python train.py --n_layer=14 --d_model=384 --n_head=3 --n_kv_head=1 --head_dim=128 --d_mlp=768 --vocab_size=4096 --activation="swiglu" --norm="rmsnorm" --norm_place="pre" --norm_eps=1e-05 --positions="rope" --rope_base=10000.0 --rope_fraction=1.0 --qk_norm=true --attn_scale=0.103 --bias="none" --tie_embeddings=true --parallel_block=false --init="uniform" --init_std_qkv=0.0255 --init_std_o=0.00482 --init_std_up=0.0255 --init_std_down=0.0034 --optimizer="muon_variant" --lr=0.0152 --lr_mult_down=2.0 --beta1=0.9 --lr_head=0.00626 --warmup_steps=0 --schedule="wsd" --decay_fraction=0.843 --decay_shape="linear" --final_lr_fraction=0.1 --batch_tokens=65536 --seq_len=2048 --doc_mask=true --train_tokens=598700000 --steps=9136 --dataset="wikipedia_en"
MLP neurons of a small language model. Each row is named by its layer, matrix (down: output weights) and neuron, and shows model dimensions 256-383. Each number is 128 + 32 x the weight over its row's rms, rounded and kept within 0 to 255. Numbers have three digits each. A neuron's up and down rows have the sign that makes its largest values positive.
A block is one neuron, or neurons of one layer that tend to fire together. Before each block is what it responds to, as a language model described it from the Wikipedia text at the highest values.

Responds to: Clause openers and list delimiters. Two groups: second pieces of split clause-opening conjunctions (alth-ough, S-ince, I-f), and list/table markers like line-start dashes, table pipes, year colons.
L4.down480:140160135150143169093111167123138084120140162119155131136128124168130145138126030087165144116148142107156173122104121093168116100132131158090133111162089125116160153137073130128094148120165081134115191109089128078127223137166130138125193055090097106136136105159029124119136112141134110122161111120150109108148126125164101135094095085094140110151079100135126187130102089097146162138188

Responds to: Mid-name subword fragments. Second or middle word pieces inside proper names, especially personal names starting with L, such as L-yn-n, Cyn-th-ia, L-ar-ry, Gonzá-le-z.
L4.down508:141081144108083076102158144101145141118110121112118117111087156123149122046121146127164053075105164090144140151146088119113138115180117110167073161127157113140104086202110112095105162126128138141110153159118107169143149194139114115102120111086105144125135131058145139096180134141132138146113155138173144075132146104151164128121147134173122134132120090137121154119189155123151184085089

Responds to: Word-initial verb fragments. Short opening fragments of words split into pieces, mostly verbs after a subject, auxiliary or "to", such as c(arried), c(ause), con(clude), surv(ived).
L10.down55:103114127167089132103163114123144124141113147085146178119148130135163098156161152136142112119178144089158096142178129140126075164094097053124141093142157101179113098089147080137090144097115152095046062118090112093150077152139088150143077157141108136089136141174117121190187118095201128171127163095096148107160111111148092099126119098131174129099178087129178146132100118159099145121088
L10.down61:112104133112078143135137173132152084121073130164123171099116143089165122153075132131127125182133105120140137103138198125075139188118143140125148114124087206114112137142085161099130124060083105142127165105116122127139163187094064110123120133078098107137144172147091090150108145158113125146113133086147181110090124095111109089161195075094159155101147152168168144108102145086071144164117
L10.down129:128067112091121211141128108165140089113139126125122111143131161070134220148153150166096099094041155147162119149179156109142139096054084174113109168116124138109198095104131191072130188161128110131106122046123125096190121144134137108097117133114077132107125136089083115150046154093051143107143117099130153143078097140105141134134121080081100101177152125127133155120127161086137100039059
L10.down249:158116137155088071141150143089107129132102132092153113113106162067147136123112106156128130150147090102129149128064153130201136146139100127166107154209077073086132083164180118068117172118089112084140160163134111134134121114181104117146141073108137122140128110087151110084113176140128121134067136174133162170155134163136122117139129101121125088114108092161137119161102113153115124128073
L10.down330:164141150136142111122124164120141128164173068161120056088185115101063116087140103163132146082175096134090129118154138163142146198140109077184067123108091120165089153142137120169127136048167148172136141122082125121120140178145169099135121112125123119069075163078107134173106156085101109125114175143113138161098127128168141216138082096094117114175108097152133205115136133131118205099104
L10.down362:127150132081090117148112120147148102118133095145080118135106158119165107118032143149218161160117069170161116122121181132152152115140162082101159153110169130087049152140081135164135169134193113130183177149132150145129159119136113108141124147165121116081114157135172081086103119143187100118144092126152164124159118158142106140134114146040140132088121114127073088085131126081097109107093
L10.down380:102092107095120181162111204107125155116075135183113160119124135112175109164130133122108192161146117108133159116126207133168117157150104146164027119153142086114119101135145132103161103079155057135121099175172129079120124127168151120037110125148148114116197114074153101150088123137114124067147183103136130115100109172168147163157170085140119128137092155152102121112110083123075168096153
L10.down548:065143064103141154104120162114131116131140111135113109075117082180112168101169134128125187124083127160124075166171134127166198136158132135132114139184142198099119097156113138156146142093121028197127110167206101113102140189118097105117217154180179127154146127090133134135235135114104143098147154152115130123150067163159110113121116078155111136110105153079173111131091120161173081155060

Responds to: Locative "in"/"of" before places. The prepositions "in" and "of" after a noun, usually introducing a geographic place or year, e.g. "a town in northwestern Syria", "in 2000".
L4.down736:141101165169122122118154134113166111114144149232105195125118157051120124160128135127145150111177061168142104116157152083136138153162137098120146170191123134154132137194172128155088113100124094105149167148138088097101115187077133111148130124085103142175153085098090099154155145092163094096116167119136132109148115121163128106134123124145109179081087146119094119141115070152150116092078

Responds to: Split word beginnings. Opening fragments of words split into pieces, often after were, be or a comma, such as th(oroughly), re(structured), pl(ural); also who after commas.
L9.down24:111135164153191136078089132111119105106151168100094099171116113111085155156148096134176091049126109079104086196160123136073081150214138122151115153160148127135097141159153154155179146168187123094104202177134157151122142104105113087057046114128141151128146096111154104139117145154110096089116128096135194170114066135094137124111074125143129115151110136173129138141111146090097133139149
L9.down97:084140159185162122197172073140149077137094167141088128143128121142111191114071192125148152131149101139101168167153165142129174123171144099138132081129085108070135111165114154103124069128120128135067096118112123124131099164114165168086120105119143115218109158163139161098110128088161150135138117172154082122161109092111101151141151144139153174100133143157129122144123085144113125086075
L9.down163:145092164131133124061159118097090174096110134110192106165151181097147148170094076072159110099109056162157139143117155162118116189062151111094054139150121097147087147139107162132112059116124059071121137126135100153142142148126146119110084098093130111094178136162117156148118144077099142127166135112146157162094101098077127162073108153158072181186128142155159102134140129165074159129114
L9.down189:142094102131110086047109179127114123055120035142118137091113051111104093181194080103148083125134146166103122158108124114124095074069148110171141135149146113120155171142122160147145118121104108138112132142151116134049122167113133025113099108140155141158148125159117132155139106138103145177143099120129086132091108190140118141114162115166159133126092115168149171149145077155136169114132
L9.down400:132154121084144112154123082149150137148163135214134150127132164139106110117106154143179125155148161139188078082158078151128086103117110142120172137103146208139148133138153096193073111087152168162103168164151156083145122099097168125144102121105166148127100127173117114153125107117148167098084202146124158153162122174126129083156144158132052141129078110059094149128146133127131146082091
L9.down584:080092139075167152113123103092077211112147119153096161137168086096113153182062150166079111128130131173116145147134165153128094149132101145144062136146079097125083106175153127131129109128113079126094071147075170116099080151172139119108116118125113113156131104072154159074147118164151141173117141088152156163090124143156111187161173183187119196137145129128199121179092115134112121185139
L9.down612:104113116165187102127163129152136169085138121141123125149104147115165084110150120092157092117047153104145113142111160078159159169118160095119131138121172155178170179111154098092072141149107127136148141087123132123152137155110148123175180165133086105142133156120127121162148060083113123180128128162166145129086163129133159095139139146120069092145126150099129130158137124095055112198108
L9.down658:111117069124143163113069127133140121113048095204120125103143122144113111100140151084140159127110124108125132091130137133140108118158178089109112104150114093183167102067098133127123095121051102154138078120126125133080147127172118093163120114131176089171129113099126101141133124180144109118107080173059093155155196123176111187140100107127175148108085124144180117152152115131144135080140

Responds to: Word-start pieces, material contexts. First pieces of split words (be-etle, s-un, p-edestal, cop-per, s-nake), plus and/or/of/with just before a material or substance such as limestone, nickel, orthotropic.
L9.down69:137123120152167135113179106127042118154130130140200140104169195131169082127142082167083094086135128079079156129113081142067126192124115128175195143158174116126123071156161155166138158182087142121104097096123067095142148108179076099091096169144145154113193154129145130145132052108119115125155101116159195151077130127123151120160108110108085116138137122122094145136135155197147178157125
L9.down106:104118147108182121134157138127117147095178199110102140161118138160111053123097141145115100131170132135140093128084115131112187193144140173117137125108170117118132076103102086100108108102128125069106168097169168153156116144148147124123109144150128176083176127154106084152112183112116154123159090180185082161145059120125152157106129144085116130133066153130147100105065075135119112074127
L9.down134:160153120147094147123105076140142185175112055157131121088119119127131161160144104144127116124121134198166117096154149118150108105152135140108182111132150152126098120183112139181134145150174151113127103076196146174176148075099143132117110107121081128174137114129146104137127073153113108097121103146151136144106137145176101069154110082113159137204138150061139094126156092123147170152098
L9.down277:123057151119145088137090095086134105150183088132071161142107110088069144115202164127119162087106148105117086118124156145105187111176103121140188152100164122196140112177128168095100098104134071107066120092143167092123122137113118119109171120146129099139200128175069071127145111101106106138113169176129159177192156134174130115180083112118176139109156096201174152101133118136092069080148
L9.down307:147109173173153073130113164106137113151168162149058131128132103157088120098096078100066126207116081167148163059134115154092101115170167178105084138118136143143126099170137184102175126181143125126059076147137129166130113156167140171114144106124147157107160140115105123106143094124116128171143073145112121197099122174102144118096189136159139112137078074153124158132098147084089139107124
L9.down309:074191136138094099177118169113158177130127138167203138140155107130174116173181097129113180138203094171162115117185107167085097105132140139127106145129105127153147207169147068092099102187101130097101142140123146100134097096121063129102149148077195183167072139073163047109083088129147152115173103063152144152132114085135097094157161120063168142152133145139078074082116170151131153117191
L9.down569:095177101136056178123163079110137161057130140134112172135152112131093134121095142152137145088133121102079109078126102094108074112141136160113164176115094095126084075159099120130100124069080130169102110102190128091102107125075154127111138163107100133132112187110115123129094180126182139179156098107171158077133107107168112209094173156153166079125140099127156097105128187123146123101139
L9.down678:065170131167118170094158169084116074143103101125161110141070162134127096108135112132094135125123141088110157181115159114159097097178126179132118049142127077141094144141120154184152143169134172124144255159130161182140126147114067124134161118138115130170116136159113118096138168162079112096170132145134122127140130190164112134106099140118106112136075133209159079143195133146140116094181

Responds to: Start of personal names. First letter piece of a person's name (T, K, J, Mar) opening a list item, table cell or "by" phrase, plus the preceding "|" or "-".
L9.down46:128108071130163142154164159107120098178088117160109192104182152088119090102095148111164160094113095090144146069111087148082137139148182115117160171096114125112141144137077155088153125128092153146165124105073165100162208179131177149177125169107054148135158135127095151129152105055078177148149084149134119075122142126137127149121120160139150095133111130150148131109198102122141105125150
L9.down170:175116081105118109148131117097111126119075112124100179134109165136098179133083129089136107120113130084163131136138124130173084144121136149107078101129131176161129165155091140140139082141146154143094170154088149071141129122140170163148140135142158162144081151175112121132088136119122089183136134195175138123175096109148084109117184180127189153111166119148142101106160099135094113144116
L9.down231:084180087106153169111059084117195108122161113074099128090170113145153118124120123200121214101142145148120097116136093147165169109147109178120184137124139078168138175099090157161098153101126156153146135145126093118127125141050107127122091186150086105128106110131123126136157145113147132089084162167061111123125177169133161128176123022142135130178142098061128080142102130077115154142126
L9.down345:173128134152138132117018122077124102117113145087143184147120098003143153099131114167170098097156145114138144122157117159097104108139152088116136092101153148107134137151111140130103116105129153148160083125145135054204171112181187162124075047170107101171109163164098129106171104106079100084064143123160156112154171117134192104141143170101132160166123104142150152124039181127147194123148
L9.down402:098130173126134141122220132143139118137085088155079152064137138143117135080201122114141131145169122131116153110117175174167119053110083112125186171135184122097096092138151083122146166185181121152118099149115141065103149127091115126074072156070052082103109088116087094095067191108099152152125111115147080085132132097144122102150226138121085059153095142119112097110146131165099170098127
L9.down551:107127146164165163137159085147119164153087144126104161140115155171107146194106142112113090086137159113068093116150095140105071117133166124119164173107187126142115144159125131141153107095103116090134059144111163158156146106146119143133109106105059139150127191096156102150113120095126213139120118156094128116094104083150116089115161109087146136088109161074181145174136135183073092129095
L9.down639:117122096175149175096171135126110100124099090147165154123206113137154114111085176097144107175090122101145087102159150157093104077109133154126124134106069132140094132073123147141113134143115139176132127128128103117162163165180117128138127144126172192157145127157135147098114147076124127085126143111138123097173070131106133090134129138084085124142082120135164156078130144121155183118131
L9.down729:088141180098149146090143132153122123131123201069117142144106178061102128094066093181137086092126116133156098169146191176147087185163108142212149161152089148095174153097098134189129139129105132145078100119082194120157099110101131151188075097145133082130178126096115144179106119165131105086107117116134142106134064147140178111124145079133158067087145154111164103156137126101080084056164

Responds to: Final list-item separators. Commas, and, or, or semicolons just before the last or near-final item of a list or pair, e.g. three gristmills and, a mortar platoon, and.
L4.down431:135092149121113127066131126141151085153154053105121094145134086051176149124142105145194151122137117145096103136129125205080157086107190119131168104157205105135116124132136116098144157079117113149144165101205134157078116121133118086108149117154096141107136104102121131111083106158160200138146148138127136140058116075154114086214137136146118120162168140138123099124130116112138112159128

Responds to: Given-name pieces in lists. Word pieces at the start or middle of a person's first name in tables and name lists (results, cast, personnel), e.g. A|urelio, An|na, Che|lan.
L9.down167:147166115124167157122079173093170092091100133192147126132150127148171111132100111124160174151151106100189144089079175105116148072106105140081107117145173106092154184140085151119054124117076130130130111177095079102171144095132118099119146185126123110119153116082107171053148108162123151139074147162151118167111064089104172109095161116098155169108111100186116125122131151134146116112149
L9.down236:165116163140085077194071183116104127174156172169097171079068108105177122120088095116121057115168146106093142126130157093154113109118143170144179138141120144196094094095084156063052096084102172178116091106130180108147138090124219107084075146131129150195113145144152105115127149160130170140124127150142159128126082124165133157168124072129125148157111158150084115113155108123139106153165
L9.down270:111100096115125156128111134078120113124145088113172176104134103148125127123056113122164099176092141106088160177133124118148091152143097180171120109123101116088112207149136198079113125148129115091194118146168126130124120102113111079072146079083101114159139128133101094106116113145121043171177137123082135115172141062171169134122151092210151171118131182100107105091123130139168133141106
L9.down290:123136091146106122166130124109143149133142124116167139158118208138137184148119102153131150095068109159139112115119122183115139145157127181171107118105134131110067114115082146096152139160085095194184189074194111168165127130161149149099160142174094154201094159121153181150134109101116146160090127105156129118109129129123176161186162120136127125162114122156168088112096128085130124215117
L9.down375:199141110143161115068120120063068113124136122112089115153112110110164128146107191118102164125103155089156134135139114149078127138142128077177187142141145076142140114104175093094167161142156147112149141139111103109148081158183114102125121132079140147104142088100090132151138181139166150129106112167104081144100093097050149186093134131138116083116184122110127115154081123148059077141105
L9.down506:115124142137146092161163067048122123107119123179116086146066155135136130073113108114125115087153080139107153101098138081142108110201137174163123139190062129124151072174131126167174122151080116186113185118133082089124161152113084167150116085127154106150095152149063146075142171060192131118138131080129106196112128154174130086173158031202144156124139146173127102129104127050092108167087
L9.down520:093106158143127107176111120084081188093194157134103132170090165158176124132145131159072130122151097112079149136132110075129037154107131141086168076128127142232137106143121114116128104138073108115113063119113108119150117185133135075174114162092155131152125127140161103070107078134134113126100109119136153081129142172148172137085094160143096096106136144124155163204099168148151090102121
L9.down749:124164085097147138085103105104147166175166049095215182108125120104176072158120106159100110144067129148150158113160113116126146074106131147111136121110163157134097196153105109124129165159106136118132104081172130127103114148198131186199150106114130117146075192160128084112095102101118106111155119154123088105078182144135099122079172116184125167149156106180095099105136161141100147090164

Responds to: St / in word-starts. Word-initial pieces, mostly St beginning names or words (Stuart, Stefan, Steel, Stamps, Staffel), plus the preposition in and word-start in- (integrated, incorporated).
L10.down56:121118079148137167100035167165142150081118154093125170144070110117116171154142178163130104102161142137187142126124125154126123151152175114144153140108194113114100129124171117145096110141162119122093137082145206165157157152155136083115170147111106142161120103160116145150148140182199100219152094174179146141157135117068127126152077177160122092093081178204166159142061155096164155032135
L10.down220:175146108118164098100064146093081156140100173056103130124109172120103131132122184078086129127104152139157153155132147167136101100126121166121155158080134162090107049113142176123075077192175173069141148081157115111127118158120181112184136145151079144134155127110119152158075124065135125096151110139138101057093130153083156087116085179166167110156100116101119171210156135095154115124090
L10.down402:140122067087113112145135120126176139092112128156068176120109164140147175120167089102170209074143128100206119112141122138100143115142171167154136080095121124065151128089187133122092115130109132136119191152113125064107165110112076176185178106143162118095104172127062118150180132115145086110083166160102138191179166132174078164202125163121120171153141116176125128173150087116148123087202
L10.down495:166104110124159139101173081136112101169134189154091084165094108065110151161125110097126166143086112113104127109138158189147184165192125113104145121117120109141119119147167140110114143098141087108121141099114113121108082154129132162138158209109138143109173142137155155097176098217166101130110098088153108107165208161182148121124070127089105120116143128172206128127142098091089127130165
L10.down518:115153175042101165167137148153114141135102104137095153188116100176135162062086146147084084173126135115097116116148104161168092159083072134156134129189120121121030147177117148123120143103092089056103170203138166125082118157120171089146151144109086073103087109109124170158147120121152150108136108056146129168103137106129101120171141175200137111166187150140106102139069076163082132112155
L10.down631:171164122084169091123122137118158124176161085150103126158127192184113108139066117080091176180153188140187074097139129120108153150169161150117149110157111166100131127061104102086111160156098148168114182128076151123155124110168082115157090072123114195109175104125105088057146141101079146080152052146138130136130107111119079118115161125174116095164102132148080095097081151118130108177134
L10.down665:098177086137062089139150127180139101168167157105145130107150138075095123117136138117073121126136129150197121136099149158093140100108139111120126153117164108139120154095137135135093181164128105127126117154140093132131156056133134151170065111111147125136147049150184130078143112107118203151061100139060070160076138125069115121131137108116135111131197108112128148202149150138090098193116
L10.down722:153112103114162118103172217116161056122105073183207155129148136138157114185136114080112169142147125151186112140132146114138144146138133096128099128124197081143113142167146124099114142172133153106161104082099125056110119100142109103087107127152093206110098146085120092137106102160126153180073088130132112156158147112173122166118165150132121125124055114138126080115118129096125121122098

Responds to: Early "re"/"e" word piece. Second word piece of a word split early, usually "e"/"re" right after an initial R or prefix, as in R-eid, R-eal, re-structured, VS-E-PR.
L4.down444:129096108123059092168107116151153106080124125127150147121166144105107121175153149153099163104096113098170131138154128106097116103093113095091169122072177120102067152161105198114173094067116121110093137097135099124155157128125115188109125144126123142166200107104134108133143147176156161101161085149100082105110189121124123140095105153140074116102144193099112179199150151112101149098124

Responds to: Post-noun linking prepositions. Short prepositions and conjunctions, mostly "in", also "and", "of", "from", placed mid-sentence after a noun, comma or "that/who", opening a modifier: "atom in water", "that in humans", "Omegahat, and GitHub".
L9.down0:211141131146157170140127133095150110109109160160120084111161113133085132144137140098154141108128166136085156129151128119142110084080171134071139153115150151107157139151130127158071071089156160121178135101087151129157072108093132060147171149120158167144132099097125185094070097163125126135133160135122124150113145115114124058175151132081115100116136105141085069054125151093132119130126
L9.down3:120147125120060134167104104147105111099122072160177082086147166127119165162127133123072207088150111132146105108104171220142124106128145089104148099150084127092159138221161133122086093154084132119158087132116099138159175128083134142174108136122119156139234131183129207139141086124190132081088173112090150129131176094099143150113158158164128135117106113061181130125138107130093130136172
L9.down84:115187116117127144133098176102139089114111140140144180133122114147150113150137158131057110137150138187137055147134118154179104104114090096110139133118114120140153145210114146099126165130128128168133063153244130188183135150098092131137106129118177138105214104061111116140122132106153084117095104150159115097085062197207090080168169176102048147090046102080103180117150137168100109189141
L9.down323:080085133113148136112135116111139144108172163134195147125157165145087068179140112144113102112146084123128134078189139173128061142176102158162119157099211180161113111121110117078126168141148131100120140172208128133110156128142123135149137169084146125186061124106148139086125140096139150149102175145154189130096117131222115093172096139112146156102139134123153124125119161134189108164094
L9.down563:094103172112135155095135129126152157138153148065141152129136125103113132120142125123129168099155106099118104085136114139163101176132047079117153060097104133095146107125093158091106167100119084122152101138136134185149119138109137099091118164092143089146184157162043117102102126177118181193152104132080114098162081120146134097155043155151064071080097204116106114177122097150123130168150
L9.down614:163109177103171055165111113184201113140178173196091126095117135117075122156114095117092124112099131121102172128150099154091182177102112083152116148125103119110094117113161072120176186109121098105190172125173122155161180157139150129161122124123172143139093105136094123157117166092152132124152066152172072145145123134164101150144098121150148102100091084099113132173171163180091091189140
L9.down675:117171190155134139121118143106146161134109190153127199095102095129121136099096138140117097163142149130151171110147172188106150042116124126200109105132139111159133131158089141117092101218113127163092108134161133104154127094150135094152085113134085088187106102141120173074062114078160133142079123121097100152131112116175148121168137067155139112112185123170171129134159119123173063091128
L9.down698:123156127088159119122115098093165118097152111101148092102138073142123170132139154109152136095165190116106156133115038066143143137176134100191124162111116154139143125180080181141185115121149136183107175112147113133118124156135171121174118138158167142144154113165110092159132163163106097135152144138167092167148089168163100105033086131123121148142117095096142166135105124115102061131103

Responds to: Word-initial fragment pieces. Short opening pieces of words the tokenizer splits, often after "the", "a" or "and", e.g. be(etle), le(athery), ch(loride), p(yruvate).
L10.down44:112147123143145101093152077144164037120100158075186087154095133106135133141137112119125140106112082183086095165124134177175093138117068167174118180101114097101141110144106125073193145106122174120152094159114128116143119098125130145173152144124159129144126142173166157151076102107074080146128118098127169090173129087121091119132166092168122178160115106130055136144122153129130143135129
L10.down64:229145096134143144146137129065121146144106110120136073101122179053153084151157170156165132095194096131185131192151106080148141132100100134138117091095094119125125094119103134148116126079148116083147121106128078154119115115138088132155063111120124120159128202103086160136081095103127110109154077162103216157155117158153164116092107160100143060186162080139133087153116105122102168150083
L10.down245:108145109120126158117117089029156149149097159160148125097171161101115154123116120146136068155114096131106078105123135145163118158054104166142171136177101124119125078150115173097091128124074131142115200152120128095139153106171141143120120114192223115072117083186151100109103098148066052203066146112132148121132107116135091145078162088075146087095209130119094140088114144147166153129147
L10.down298:124137118183136070102083116136093121132185072100166115121106145080119167141101107117145142128087113099129129168154084104179077105162057130090067136094146108200121093108142191100152090178125102141142151114066064140099110152118107100089125151171150159185062136152189126120148191122052167119139094111198111115101065198100134117154145120112182177134141110163142116154162157107094112160165
L10.down363:120115198133137131176091155177138097130126083081066155144128085141127131083145143072107175119147125126173125128165176144080157134086142111103153152113116181173111129131095115194119102123093114083109119109157173117129107160128064136101068122137080110079151120104115072166111089099098138149136101088079125168063118156161209101153088178115124123178091118158140073102054146147136170103149
L10.down436:059120059139106160155139160149231096142166151136143123154118092094130130126080166172142134101172124091148128142117178110151128163155088132141158144069088168064089121152163199125176146106075100140123131132153168113164108116156130133092115135128160116164145085099126153071159133108139116095094154144114183151163081140170122168103115082170131073100182134073127112107154164136101121099165
L10.down576:141172134189147139125168092134166144170145129183109162120124118119169131097115074074128162116100129122063162148107105088116135132177095115170135098126153114091091117162122153153107157106093155153085128137122138082153158163140071144109101148184132068174133118180133110148088098164075115107138120130182141115216161125107190102168115143173101142167191152115118130082087089220152174116124
L10.down633:122102150081097134080098089161127083126105131081101080086160140123108158123109119166147127155159115042133151132102127175147164111138121116143117108143119116155186133132101163181156099077167111135091133142136082165143136122118135181121118097071118108138171187135180160122127167093085180167144138079128108137117142175180103161167102137138124079018185132124195151113102125113133208094163